Part of a small language model's weights.
Size: width 448, 34.4M parameters.
Architecture: RMSNorm before each block, rotary positions.
Training: a variant of Adam for these matrices, 13563 steps.
MLP neurons of a small language model. Each row is named by its layer, matrix (gate and up: input weights) and neuron, and shows model dimensions 32-159. Each number is 500 + 25 x the weight over its row's rms, rounded and kept within 0 to 999. Numbers have three digits each. A neuron's up and down rows have the sign that makes its largest values positive.
After each neuron's rows, "fires on" lists the tokens most often at its 100 highest values on Wikipedia text that the model never trained on.

L2.gate308:484505481544523544538513489520456512518525497501498466516530515528465543451511516506488462525515509457463491506526542519545497459475541530442519487470491528453508471524529501439466534516498485483540495508501479536521478496524464508520476510495497478523505478481520504519478516544508495508514464503513470496519482470516525476522516521500490524480564519504514475466470515479514475514550
L2.up308:538518488515486539546497523543512508486511493473433528485526513519530483488484509551496514498471497511533484476456500458553500484483485492467527506487494525520531507523499494496440522506462464491523462479509492502500497521520486473520508476479528531496497528494519537530480510520484446502499489513515454512493538496488555501455482499519521518506515497510499482480497483529564449469512
fires on: " led", " due", "ed", "ied", " transferred", " different"

L3.gate240:478496503543529523465535531484468485484506523495477492535467497553502508481485479503499507488517499505508492496513529514533455504531500499482537465495492524509540517485493451508529502510499494508501466518502444463464475466498509499553468491475520492482508508490482506489459509532522476504502503485470488514502499487467473529492543491469511475517456519519496498528504487510510469525470
L3.up240:460473545500496530504523501485498544489503496506532501491533500463500538520483523497520470454482484553472479481446478520507485492478492496481515486503476495497460495486497554485476527524454537491509502472520520514521457477511532491462550505498493515488498503456491484485497507481497462474514525541524497515500481524483468521518523490478484544500501468524455510471506510513454478543456
fires on: " I", ":", " CD", "'s", " KOR"

L3.gate697:478473494472517494538537521485487514530531503471497491529483481467526498488487485500518501521507441477443479531455476483483509520515469516517504481507515524515508517533488507480496506424503517470495493479514527491459551461532493521498471470515526491521476483510526521520528475522473502471516535501483454508468489460519521525433499527474526508478482503513514452495483476552506549479503
L3.up697:515461498536476489521509538481529483506497517461526519484532487470468499463549527470521474501521487533523488533515518476533507536517513514492516495486487464456494487492514513498506460469506489526465522482509499540504471527472534559497492535479526507488493542487489524506476462503497460510534504507450478500472462566465485498514513538454470498477489483482522510496488462524500459486539
fires on: "==\n\n", " ===\n\n", "===\n\n", " ==\n", " ==\n\n"

L2.gate288:496497528469506536513555465518517492515466484525513461550461504533479511453508526487451517478490452474467510450536491470530495502537479493479504515500491469436480518501492515506502473497493510499487515518481507531493484533511474543482528486477529467500522493511536467479519485513510465537494514505532522492500505529508481509517518484525479456525462521520536497479536504474445487537532
L2.up288:503495488510495474558467485489533450451480454536502532497516479449531530463499496445509502568534485510504512439529540489521508535545494554512540511492505510498493485500503518489543467500483535520500482501485537512504450522475504485476519526505482518514481491509506540491518489521490507514519507521542490482477526511535487546514490528483512481538488527550477555467530556512513487514528
fires on: " F", " sk", " f", " und"

L3.gate233:487528468465477506541499488499542483482534494461500484554488502513542497508557476488468476494476528479502537497493486518455507523474512526551492492498506511502470482489528485456503529490531464491513506539501473518505502509447488481552518527483485464497481540525536479477514512523516477533472456452487507509487498502518480494481494516528498493490442485481498490505473527519480471494487
L3.up233:529515480476475471516504452499488503469517490520530507520490478522457559451476499474479507524511478515515494492546511521515539502514502484468485540516546480491501509539485503497508511479478504545503518521520511546532565550507456488464443491521468447532485496459509541473523518518482524506507520490522502459541470477492489523522465476572494477487496482462480517531510489473488497497481
fires on: ".", ".\n\n", "\n", ")\n", ";"

L3.gate579:532520533496525500513511515470479494513539492498536546505548477485520498465532520472507501502538474481471535490491480463539504505472486512520511508519501498468473472522501519479506505510510541464529492554500508528508502542528505514490501458478540514484508546466513458502442457522502516510477478475517502528535455501502529501550518531524491476479525530474469509492536507521528462542486
L3.up579:491494502511492492469474494440474470465515526510515491494495525527533519443455499497552488511529544475517559444479528514536510482480504510478472492502523481484460481483529450491460498466499470510524534487459480472503483501537506484484497507507487499502534498547466524460517491519490515525508490502513463496497493507493474495516522528561513536514495510487485523476486544477465498502519
fires on: " all", "20", " these", " rest", " following", " both"

L2.gate597:467506490504454479487534442529483532502517499497505486585434523469512511512471493460530526492541505494514521494516506491530504493516512499508475499503517495468524465516515541525511529469519462524489508530509514511534487486505475488477536474495469441482514500490487475521509492539480498522448517480483537506499558495531485574482464554529475504483470465521489527526504526526492469509467
L2.up597:553490544506468476506502482513492504507534443516509493518485485500473466458497517479521513483466525499527507490514540527493531496540516491475464503486467436467468541475519502526500541520512475508503480486498555477510488459494534535542517478546532468501494485496496515450481515555500520506448481546487469524510470520519460523491539534521445498466514545479513464484484479505490499495515
fires on: " over", " ±%", " post", " light", "\"", " Wat"

L2.gate26:515491522485476462458509483521488509510462497517483524514517524493492530526497474487502539510499547493498503515475481477450466436488512481452525496497497498504488508512490501493529488488513532490502536467539499464470507507516529493486512488553513510457484462490521526475481500538502526512534501501516490477527458528491471486477494503503506499473512476494476507541483542513475468522520
L2.up26:505485565489481472518523524525466445444483494475498521531547536493477501499544482474522507494526469481493498499517521519551469485501472532528528478537522507535508499500501456468516532476464502518528490454524511492504502532523469500486521524479539496510551504520527486526509496536491454467476524526514514533500540534501509521508464483521504523478512504509487496508537519490490533493544
fires on: " by", "aus", "her", "ul", "arl", "ver"

L3.gate523:490501490519519476477470519465541480538484481524483476515507477510488478521528513527483472497490483523466499517518521475477498481448494530468504465522462527453475521487537469520508481512507523478501500469517462476494511490476549525491465505494542508492545516556461479536511504518503465535512527521478522458521530499513483504509507543511521516532503511507444540505529516516505461443440
L3.up523:496475513468518452467461532511537458473529503508493499470471534496525515511551482486509474488497494516522477511482502506508464522485441523467543417487539528532523474478500477469534498503522521473517488448522494492522500522481515450505483481513475472476533519508525459512501525457477492511493486485459517476490471486454479500505513494487544475512499512495511491503474454493445485499478
fires on: " of", "\n\n", " to", " =\n\n", "–", " vs"

L2.gate609:495492464468488519496505505517461509461478507497474528545466540485525486504462512508480457483508490517525492538489495517519527570526471462467505477496519486561503490508474519547531491537463486520460488532535518563484480494543492501500483512471501510483451472503503487456484520432524554492480466519521541508464516510501499500511541526510475477482510461491453509491527480520526511492485
L2.up609:493527508458478491462475502503493503514501485532488505447464475554471470451520507518550509493485489469542480520512503493514529532465504479476538502497538529470500477500483510496484523497489480487510495492472531478454471506509473499544524460474496475520489486489474541521488533472521535484486512478513460481457504483509535521472527457467503505515504503539485488485475488513448491472481
fires on: ".\n", " there", "===\n", ":\n", "ly", "ed"

L3.gate133:488470512550432491524511477472534494514494480533525461470481476484509484494527532515461509534537498516534468482506541495521493487504489508484521488487490520464502483507515469535551529508486481528472459517471477472467489482539497478477462531527474493503493482476503473438487453499503459516518464472485517539464508547479527479566479523490478534488494526514508504531490509515540506510528
L3.up133:478476505492488497533491486533513511523531548527470502501501513481504496552508462503514451503504464464495451538532482520523531483474474502486538471524478491485497497480538538485465534512512467479473466458494495434489498486539519513500485531543491517503518488540552466492470525481460467504495460449493495514519527484510492455490522486497498518533546532540491525460542459468532489498482
fires on: " L", " than", " announced", " to", " plays"

L2.gate395:525491510473447470484447523544531500477513494460502515535480552487469484554450528466534499468551536453505512480506481517463518531529511507507534517468494484509469482496448521484539522512460504528522488531526538502516540506491459501537480564472518456505498482502535514460517478513468498498455490468491524482498458505554508452511508491500517494483519462467529493504510518477484488496520
L2.up395:484478530497521477531487555503523518477507513483481510474513461514488473527484492529530480472521533495499539458546478481493537515499477476448538483459523496532446515477524507490496474453526474510487538486481515492524503491548535527495492499480483520507492549500438472487503502529461491487498464491497527481537537509458467493469503531517532471524475514506468512489478469517498518513533
fires on: " much", " never", " strong", " ever", " slightly", "-"

L3.gate470:521509522466521519533493470461507534549495479487510520501506505484483505495485519489484472502508529522494541494418541529511467490455472517444480509496474527543514468484461514534508464503489495524556497513479519490532486491507520512510551532472542472504498486493490539488514469485484508476507498483475492476501457526505464494461523482497506496464460472511529501533495544512508505518509
L3.up470:516479478456489526534513503514490537487491487505474502506510521485468534495514448519491497476502490511487500493490529521493524484502505516457487520507501543461522491488479448476500492475493505506502492501528516551486510487521493530519477488483512472534499522470514508532500547480476491496484508514517465535503517540478504509525536473483532516491479468508559454491498465483502463487475
fires on: " $", " £", "$"

L3.gate191:493497542494474503482531488477524504538449516474512547480493505484505517531466496518509498499474496474500464547526482513486495484493503496538485504478479537500507474506491481518512511537505476533505467499506490510529482495532515528482489467521503536511535516484482528457448529472491526525497440502484518482470496543518488509499437500445470535552510511474507440497490497489505504541513
L3.up191:510466500540455466495559478494502548552477517449462511463488456483545478515512498517502493473535477498498519482523512527508477505517518525483503478514462505522512532498480511535539524509497477531490476456484515498457492511503450469489550457476486531544472451505487489491468527523472462505532515455515500520480519490491483466532536529501525481497467452538492510446511554495494452522510
fires on: " W", " w", " L", "-w", " Le", "W"

L3.gate287:512462512500492508549508521475498486526451506512512488487545452507532460490501502494512509458532500499478526477520457514490495479551523521449526463505495516512481503471505466496504455474499489513512510453474520515510461533480531505475468483496492463501477520478490503529521497508468459502544518547489493557537494470469526501459536477516491505492531466507530489482469483484544502509477
L3.up287:447527533483510548475489536513538526503529491519538520472530487504536498527480540500512539487535508469466525503503461510540457479521499520486514544521470469484467513484490483505482502482513513446524503551452480530483483521486488522481534489534528513453516487481489498513522502440519499467456527494493502493513483512538495494545491497466507542531520514487441509514521490459465499477488
fires on: " United", " Small", "iol", "i", " Built"

L2.gate820:514486488520489528462487490503524463514478462521537448479518488495469502539491536469482519545472544542515458432538515557516474522473523524485523467472502481492455518451455517509515464462521500458498526513447511514530507494481484475527441513484523523481529533547475495476477514490508530497508505532478534439520500509441509505475501481510466478501497491500517482514511506472514542499538
L2.up820:480490500494464554499492538514487462480499438494487480548504480499491515486489519471522500519522524513482491478491483542524542475530517538502520488523529504491436489495466496533510471448523461518517514482477463514539476532495511463527497483453444468478470515466564489498516493495535521473476471545482491473463557486534514478483474507523490510507471454472491505493509523529534494471528
fires on: "ul", " Bel", " of", "ree", "al"

L3.gate77:531533499515510519495567485451525500441528516484481532554497500475534482472506530520499492500480508503545502482503469521492524525481517491522528466505500503499492465503471496525491486497515456547541475540523486525513529461503507487501468489532489483484522465493490504501510504488502518499513484488508555499512461508515487487506485503524530515539530531513515520494489530509500518489533
L3.up77:476466448526502464461521485499525522490487486470483486503514446515468474481495493493491511477524474504493503503501503499474533509521534503487530463472528548501469486473521503489518503531480448541491470473529522488489516457542487457513469476495531475503461536499442510486450469485515479553531475502523495554467496475545492463491492509504496511503491480500514458531476453497512470507559
fires on: " St", " San", " [", "an", " rev"

L2.gate872:501496533472478464480503509496520492500533481487485488549429519477465505463484483486528505476527541508496487490463502499499480500498507511485488512496518504522524490522484489544501457519464483491488520463528512527518535500490536492519504516505517513518461460511482540477466503527544496462486523482496506544502517512531497470470534514507504514510522529459483531487540517517548489489515
L2.up872:473518497527507505512501507482507468523498542514478521509495531460492530471523462480475493522481542513506506475443522492535492521497478483518494475484509507487491529511475500494458510495525465459525499473490530500534466456478491480486537533522524528476458486447510524521517515485512532533500525508525487469519499497484505453533466530525510532510515491500436553456490488500517468532512
fires on: "er", "her", " wife", " manager", " father", "iz"

L3.gate55:499478482502515512480503489502490482508533490505514542523491510497461501522544490481525526496498470475517484463458535494487493500462452540504510466512520533527499518502514492550499522464499519482471486510507535445473498545460528510491504508511547493509499493552507501474490480550504489472457505532498488517532516491480476453515534456488521511495493484527482444509505512539486487433495
L3.up55:506474563514482528517479510493513492510545508496501494545473496472477481470550498445504480552529506495469488530516499477455534531483516506497558465504482511464471465491483493543516480486469510512481434543493521506532530509452533507546493487552530493473439476483475460470519523527475526513442505502502499531488490521485508511476489493447537479502519476458508479539532501501516498542531
fires on: "/", "–", " vs", "Gr"

L3.gate141:508497560477500475518485489527496496485483515500548526490512497494480532500479497482507445486540470497540527538505497459517530525494458524480480529501514525508443485489531535513460477467534494482522477460532478527461512504483510492491508498470506503520474507504458510493536480557472502511480463501510489507515490501487498483507475515527527468448503494546456514484487517504516464513462
L3.up141:470537514518530536516522496505479513490538512475485464556538482486520514496506518468481498499482489487487477507486526477494527541480486492506528527538469530469520534508464506544509483525528495479453492522542461516462528509504509518525467456503509463527517537532532483501499520456514481523449479489526487532497472555525474498500537526501536526470512461480481510556509483467504519508473
fires on: "-", "/", "–"

L3.gate729:518526472517527492499472453463508467514473498534472492473490468498549444520500469489540486532504496489483477518514546506469496518479542489493482509497470495542428542498502459460489470501467549503517485482504516520452495443532481486537454481520517510489479509497529480490529529522516525481518528485530495471460533479477500471500462486478556521462495518528536444510519467480524492551504
L3.up729:483503557542535499491463448505483528466529505481529514490499484474539537509489541480491502536514486514519501486514519470515494548499497485502536513465532503491513489506562525507490468531466539548523501515506481565495478521487505523467504510469480531556487543487524483511494546482507485477503490483523515523494541485538467517512513487515516545564491481496468479529499509503498517524513
fires on: " at", "t", "omot", "ven", "ł", "uk"

L2.gate510:487486535492506480539527511495529496486526527520506508502446446487511483491519513478460518491515495520465502483487511504506489516473528492508472471494544503524485470545498519515502444441498534499480522508496510462498497483523473478507492515532494455511527499519479491503522477500539496545498513486476484487448484491488515467506508470535512513498531514519480521478495511489541481475494
L2.up510:507497472527517541513486504503482465516544482467516482492530497517451466497486479508526460565474464521475471482543500468464501493511526519488527487476464520525466511535513490493494479451501517495504486535541532507491530529460497470464509509544534514467494477469468515491510513537506457504519533553479515497524523493461498540521495467488499491495488532508528525508533540528524487488512
fires on: " Racing", " FC", " Motorsports", " United", " Athletic", " Town"

L2.gate178:500508507496515470535474521503531497527494521466463487518507538506495485469497548504486533499450461532459529499513483543515543497497508502468540511490518511506493534509515514516495490544543473462541534522459535520499519502457503541512521529513518530506494507488477524502429507484472493489486476464522473483507519470481493483486494519489478487535551507486485496472492473497490488461515
L2.up178:501511553517489471468529454516501510497525529461500505527526521485484554497493499500493550520507519500510523476493525469463463551470470496480492446511539475496459470489504513489452531490528525455482493483463529525483475524459516531449508470505512476453536470538473478499478504510513453531508540478462525502510499532477469472479493526500477496494519468494519487504508493473508528545449
fires on: " |", ",", "th", "rd"

L3.gate272:505499518497492459542522522506527442528507519491501481529488472523470465467514518499486552489465530541513508542473506506488527511476500532526492509474522586472488531520453483488509524510479494470496493543484512471536555478511464489521525483517507532507484483543508515454508500479528508524439460484472496464539506501458492500509502515504495476517469506499492471508463505512538463469516
L3.up272:490521498475479516482473528477467477516490512530526471484497520469504514517505457549506511471470517518483492517548521507522457487458503474464522517559525481545478556526538512478472489492462517477500465514541493499508519501523535530499468505485469517474450533440532487539499514489475513490478510483530487482507533522513490535503479462476531483499486467470475503478508475510472505474495
fires on: "ing", "izing", "ising", "ers", "ying", " by"

L2.gate175:500478544530516520498528499454544453496468511561511508476493514506538531476500527508494542480493463505470523504510512510497503536513461548470564465489474540490494524521527515500466534473516455527524495470461502497516462463535507489487508519530492519476523524549468499505506502527508519477498455462532482531532488493494494525516485531559509473500540458531512481515510489533573472539499
L2.up175:497490550504493500455538495503530475544531494509555531534506553517463501502526542472496542472492495522486540557529495528500513496502500529515519501497515500485474518485469505489489522484486537478485541478508501517535474504530522513474489495541512511528493492472485510540531506504547502450511511510547481447519468487490521534477483489527524509524521486536462512500533517450506529505520
fires on: " r", " of", " Total", " +", " election", " hold"

L3.gate237:515491506521477450508513480555505492470510506488469513482522477481540486493521491492510518521524520520522526520480510519530535535537484492507486491456493514513473525468523480513551493467483543489504469521509481522476499480539487508504526523480511518512541523489478490516447526518524453482512471502535453534473485528522545504493446510539492492514472495478481498488454485483470477509450
L3.up237:489523495476510520532534490511507537516527509514520486449468452538506516498511507514526493491494478462480511509520527485469532492540480498489519491537457496514486503512508504475519490505515517480477525542468489457456526491541510549481490513485503480516507480487498527532512505497471483495528504478468550485505485523467505465515501477508482528480448461500572507521457516506524484522471
fires on: "th", " for", "98", "st", "rd", " would"

L2.gate760:547507469517538487500530473458509511518507533482511493467508494510474519483524497489487472515540449483469512474475494502503471486460471523489492511497456489512493495490472472468475453477495516507517485470460516496508510471489518518490482528491497500496474509478528507527538548495524464512464480496500495471484472479526478483512515465505497492511481485503470514500539491474476489501479
L2.up760:520526446477485484486552507491455484524509498492476518507465492495533481514498497464512460543503490488544485514460457497503547525535484473536540495514516474516527505488525484492484516525499498519542486503476465523462478508472527521522514530449510516477545502467541508489525487501510506502480500492533545482527489506549495517461520487461548521450499476489466473492473501507488539521481
fires on: " by", "ly", " it", "19", " again"

L2.gate47:477473507542475504474490546470501476488496518497528509540542505541480511520457473548464547438521497525503513494495489493464423501480478470514513550484514520493465500470463545496467525522526480527536455466531471523497519481488504499529485430553475485489502516509481505501472533451469496475509481511510524511528511517495515500521538522517460508510484497517448463475491509480501485519520
L2.up47:506561457483500505507504486504490541475536544496524558528510497478484509488523490496468520479530454474530488481516485490520523491538526500517502501542494525473501506491485475447463511495485513503503531520526468493511495503486506513528456501529512544541512506512517506475474499482516526457488487456490526473497473523504481502525472497477543520505565524481473521504463509497549473521526
fires on: ",", " /", " and", "ü", " &"

L2.gate401:511462504457488498450501476501485483437566523484473530485474506489504488520449511493471500505506460497526485514453468491515542484516483490515491477484475546468508454490468525503491526523478520501484482536515508488507458444483531454494470505500497446529502476486525503487506478436488525470505544499475484505543501489499505528500453538527532478538503467490540474526528516475497507546470
L2.up401:505500491450514551523505516490506478534471501499474472505526532530491471469501475540502509479508463505476516575509491532467462487496516520483536506499498486522518507453546492481537476479463491526494508476516539518496560494502445555536480523470480539512526475499510513524550482535551488513523507526451489527465489478509538504495508520470441468477498471500495493497450463517449503459519
fires on: " Sh", " sh", "sh", "Sh", "ish"

L2.gate719:486538489478513489477477496496479530492515471474463497520454557497505501469487487457476494476526522524500527479472518495505455507481485474479529476517519525504525482466434532487530534514468468487484484584502522496507511464511492515474502466488518460475462501460534502499514508484486512528500468488487482470511499508471523480469508505505480464472548537515535472520536568511468516481511
L2.up719:499474509501528463494492520525493459509477529492500511519501522513516478510417484504497487506507512519460511481502522509525538527448480532529525507494486488500506523469513464482494489509513531512467525551489522467491506479529482489459529498501499477471502511528473465500441510487522486478509520475519462544479549468474515475528495475528532515531518509455538504504473508465501492525533
fires on: " /", " had", " Th", " months", " with", "3"

L3.gate339:499498547552518487483519485548518492467488472474468496491520451478528516546504499501503516519525501484481512483478514506524484477516463553512496501520512500553464513504518515447491518480490511462513526502477526526527523467523479530493510498514520484463531499498524513454507537523474464508533469469471502470531479496484503523507485496453474520515470524504500489511528480529485493515444
L3.up339:530480508489501440544502496545467501463487538529474517481488507483461473522550521486492476509507490535514531503460504461469544520524491515480483449454524539492521470492481534499493521457461538471495493540492529540498530539478514497461519490549490507465502527512509540467489481547486478537471538502531481471465528535467480511470462548526472481486498512484525484515503526502503470477550
fires on: " P", "P", "K", "p"

L2.gate792:478521514544469464499485519509492486493491508495483496494522468495538487517469502527495515511522515507547505452476524519488485482464461540487469474481511551497462458544514487466484448533542518505513482507506476538529531503513519522512554491512539481500498496463501475525518519503478507486523521513502469528487494521479467526505519510508499501521505483490531536533470487518487536559534
L2.up792:509532499509513506481529504503507463454474498465522515471523508525510494490526507471494492477527472492510496491498450553520532470515492529459501521459486487515514476535483532466520454486528553513531473514524465497510474533487481492550479535478502532478528533460532480481504483519497491470496502486542486503488474466524471514465456466529539484464450535509530451540551500504495516504514
fires on: " class", " order", " board", " end", " fact", " conclusion"

L3.gate637:518485495517475497494549492514498542532471515511531493457472523507466495524532471493506510512461503472517520492495530530474524464511493510528518488493515454478523488530483474487484498507528506507495523476503466517521484506466496546519480502499474473538538531543506513546447519512483515497518494540471540523513525517487512507468494466502498499457452477523495549499530552469497473548489
L3.up637:547450526521554517507507479480472514501458503482488481516483491511535517496518491480502502511510504456526532479479499537510505503558486486525501483512499488548467506478497453512486498506520515511473454510506518516476447507507455473515478483513455508486501446512517486515484472517463460484474541509484480503462482492477501493483466496499544532489478499542461544459500483534498494515497
fires on: " Goals", " League", " (", " played", " Party"

L3.gate578:517463487525488522467490529472516492541503527475524500487499457480502524487458527502502546536504526484502502506539496498524481527491486516499498500492476548491455476530456501469475498523484511510478506498445529534538476537522479491522518455534485514519505511506532500531507476498454491475514486479520521496487492530485485479446536499512442496480502474481481457526478488518495515512488
L3.up578:470478489503513496476508464516481480512470576501502509527515511513504501503516467542476504506496536474492464540488505467503523475492500494502494496495494499506533468493477473451490490488479502480473520494522447462472499491502532480466512495464479459489510516462505495503435510480490525498463520495501472535470489486517514480478484504497516513508484539528488528511510483514473502510540
fires on: " —", "^{", " ^{", " |", " -", "As"

L2.gate275:477473485528482488509534484516543500511530527502513517562529475515473472496494475470483513465468506530509467493532503508534478527515521489488521523470495509475505527495486510480516498523484455477513518449455536527493547483505479515466537539518506523545462461545524520499523478512527514508456469538515486483445533507472529461538509515498473488520537489502518487467486509471508515510482
L2.up275:520512496489497467475496517518501487468501555496504488476498507483541497523492551476482488473522519479552515485443467498511477477536489501485511492482516471438476446488473467538477510538527511489474528515491475515534533501536517492516509519511498535472469468535514541504522475498512469509497524502471482522493507540513455491491469461506483490499551483501506544499500485476528476503555
fires on: " G", " With", " every", " At", " El", " In"

L3.gate734:501486480508455493472518485519481478536475479512489516525504515493512501538486512496537533535554527479514489494533486463465470504491500515517471527501486528470502497512529476498525484500538497506491517535483503509532531477486470513527499549447494457503523499514514493538483472522501528491460503481475534514470515508501475493548542479451551503486489532468509473522474482535463516503508
L3.up734:474494481504497473553509443486493474512497443474455525477526507554526486495521481488492507472483507515466478515531471470473513519529453507458511541520494513483541480521496505480475452496472511499508480556554484493480522533494502545507511493496509517531480520474543532539521502513508506506509533483499471462504458538492492492499452510516510445499493470529512493491501485518493504533519
fires on: " out", " round", " end", " think", " learn", " fact"

L3.gate368:453480472514455503513509491516533496491488497511503504502484501497495523530459492488470502533499529505479547507503544470537496495504507535490528474470514513462510526474500479478483515510495539498556490492491519467485460520552538511493505482520489525519476451537456527509528526513508483534537511499535478505529491454474523461527481480499454505490504509509522504535478498478489556483533
L3.up368:515523473514483530549454536455479526517555526527454508492506502505518490518490529488490492488489488547510519499523536508524493544463474487524529534524496547533511495519461502427539512477526530498531541481517528489499492521488537519509518493485514482455531518538487468516522514496477451524487477508526489444510472483477533499531476525495517501498526481509501539525473495521509536516483
fires on: " /", "10", " |", " ===\n\n"

L3.gate17:513490496503505511493523473470504477534486478492501496450524524493552535533499497478513525548544540503455499529496461509488481476468499510462485508517504500525503518479490489482543520543539516522486498514454530548515524511493455513468481453536493514518496544514522504521526457488490478502474503485555495459495514508480505562490490514483493517505518501528550507522471468484540453525489
L3.up17:491556482535474519497511547487500498506497487497521500498495523513519518528521472543519494495466511452497474516491506507525532477490556494481481540523477541463513515557517462495519487530516491473502540489469513500476500460513508538510450484493551479535522524529525517492483524523489492492457466530495488505519532517481505497522544476491508535514501476464536472464465518458481516512466
fires on: "–", "9", "13", "e", " played", "10"

L2.gate427:478525527513540497531492534510480519490539528465482489483469513472529517542485448549473525523474515478526458479482504482495488509493489491473520513495467478548492489500483456476493498485484509456473469513488491487508530456498499510514511491471469447485461501502491480569525505502508528492515500497464535484470518511482501488483523536494481504491473499499520523461511499499508474517495
L2.up427:504518521514513542534501498521457517513520509486546527493492478542501510485548478487510489517523503494513514546509507458508504507461471569544510508480440515522465464514496483523486498514487466512495528477525486457522481515499472537502518485498524474486502497510502543477481489467522474504513520454461503511502502562471514485479496462531506466462474561486503532534477498476479521537464
fires on: "==\n\n", "===\n\n", " ===\n\n", "ose", "son", " |\n\n"

L2.gate666:516530525514524510507551471477468525474469541484477463474455507499513477514486495496539482478500473492466543518498458518535552475469515449491475528506508472481473497462483500517455495509527529503470492487525503513515529522529462498530490487529471502516499490505476531489502483478513470490473498514506522489548484506506474474483535490551492483499505476544515516500542563509511523449493
L2.up666:509520489468521471512526501493494488506511434488514474492503465497505460515485529495460492474469522523501538496501477484501493546512490527529532506454479509503519520477523461510533497508472519514528492480534446519504508523524518501471452478512551477485503466493519503510487494479567495499489481543492487509469535523531477508507498517491475483495500523466473436492528469471529485518552
fires on: "*", ":\n", " *", ":\n\n", ":"

L2.gate886:487444496532488505496487486482498482509508485522523485518496506489495489475461478466519461501544515450452495539496506543464470486448452491487548530517478495553496494470547475531512495516492464505534527543467528506448473468479528513475513505539512511533482530508493532525486513506537483453553507464505510491490501522533499489527515557523505508498493459470518479512480547510477527491534
L2.up886:530543469521488517454487474479534490509503520508469541479501485498533525497466565513527505515493535510480578531497501492485521526525488499497496519563463547508549495486511472457468472515512493455480466498502514489474496456537500501469520461489497493528510462504517496459476516522465540467515444519485495537499487508481531494505524509519532516523489487506478506464495474517476488503493
fires on: " Le", " Pe", " Ra", " Se", " Mand", " Ta"

L3.gate338:511493475481503512525445527472486487505481487539512481469494505527505479465476489527503493473467517500545488505500510552515464486489514550500485512518496495496493535515503473482536455468506468475520501463512458514479541538479517529492490480479512461462467506496516519501527503477578503500489522482513468503477534495500526497475480505496498538469484456541532469484517512464485442485486
L3.up338:503477535555535511485496498513492474519524494486472474545468534501502520546453526483515520486534484490479501474531477496480504495484474515528498538507483513512496457434539487495520464507514484552511483487524453506537490497495502500507466482508518498505516436511497545515524542472515529491521471497502514479537513505520502453471539482517499489475490503496539484524514455517541475483492
fires on: " Released", "an", ":", "/", " KOR", "("

L3.gate553:468455512504498459518511468477494533482512524526498469473461497546462476462550540484496518491516538470498514455473477521493478540513504492519486525477550530488497506521500461524468481498519505510479508523459478497461520512482512516519472529480498490510546526486510457516477528536454463512499497485533529501502537539480482522517537487495510525547511461497483497484470464528507471506520
L3.up553:470483495533504517514485508505501531513500490521457524513516499525495494480522515511508513533455546539519489454507487475535522539522475561460540467452485529501512530563485492478494485448505452535532517506500481534451483561503526465522479455499479499489503527500501519522510490516507486478515491523543526476514477456523525488464537542533496507495505454518503538524514522526512463540509
fires on: " F", " f", " det", " Dr", " Adv"

L3.gate673:534542492484545525494496543493485494509471511476510509493487534507561511485521494525466485465448512475477521498502545525500508453497507507500525527504465505449513489487524475526493488496519532483480470505456472517495428521464489466534509490507491506493522499478554517507478542521530536483534459514487476509494530518462486513555485479469486533512482520505508488508542529505522495467522
L3.up673:519501482526495552505522505515478536496482503505474488512529499489517519509517527517476521470510524527494490497479531518508533483508536494465514525546507499516491518466477451520538534524509535504481506492471517487459511529484488469507506474515494481486514541456486460523540540551492497524515489545488494507537509508494528462503515459479496554525470516476499545477467517474470520478459
fires on: " ;", " |\n", " League"

L2.gate172:493496471474493525527508565477507486518459507491464500502481527463475514508492514499500453462503479473461465523540467479499492494506518482543488497491443505515477531499526457505526446531544509508503512507535536529512516477465511522526512493506539485555490550474543512502469470496485551508522483548485510487451454527477481507508535471524512499493473484532520510441512533487494493472509
L2.up172:507480491515476487527527456483509474481470571500491540450470490563498512468537479499534516517485518481527500531533465515498488465520519493487462484513476487507515514521510466489484513467484494503552479481532484486510563465542520532503511531532451523452461456461494528490533498516524496537481457488508531488430467474534487504501511465489521516490493522496468491487489506483472528520496
fires on: "y", "ly", "ings", " agent"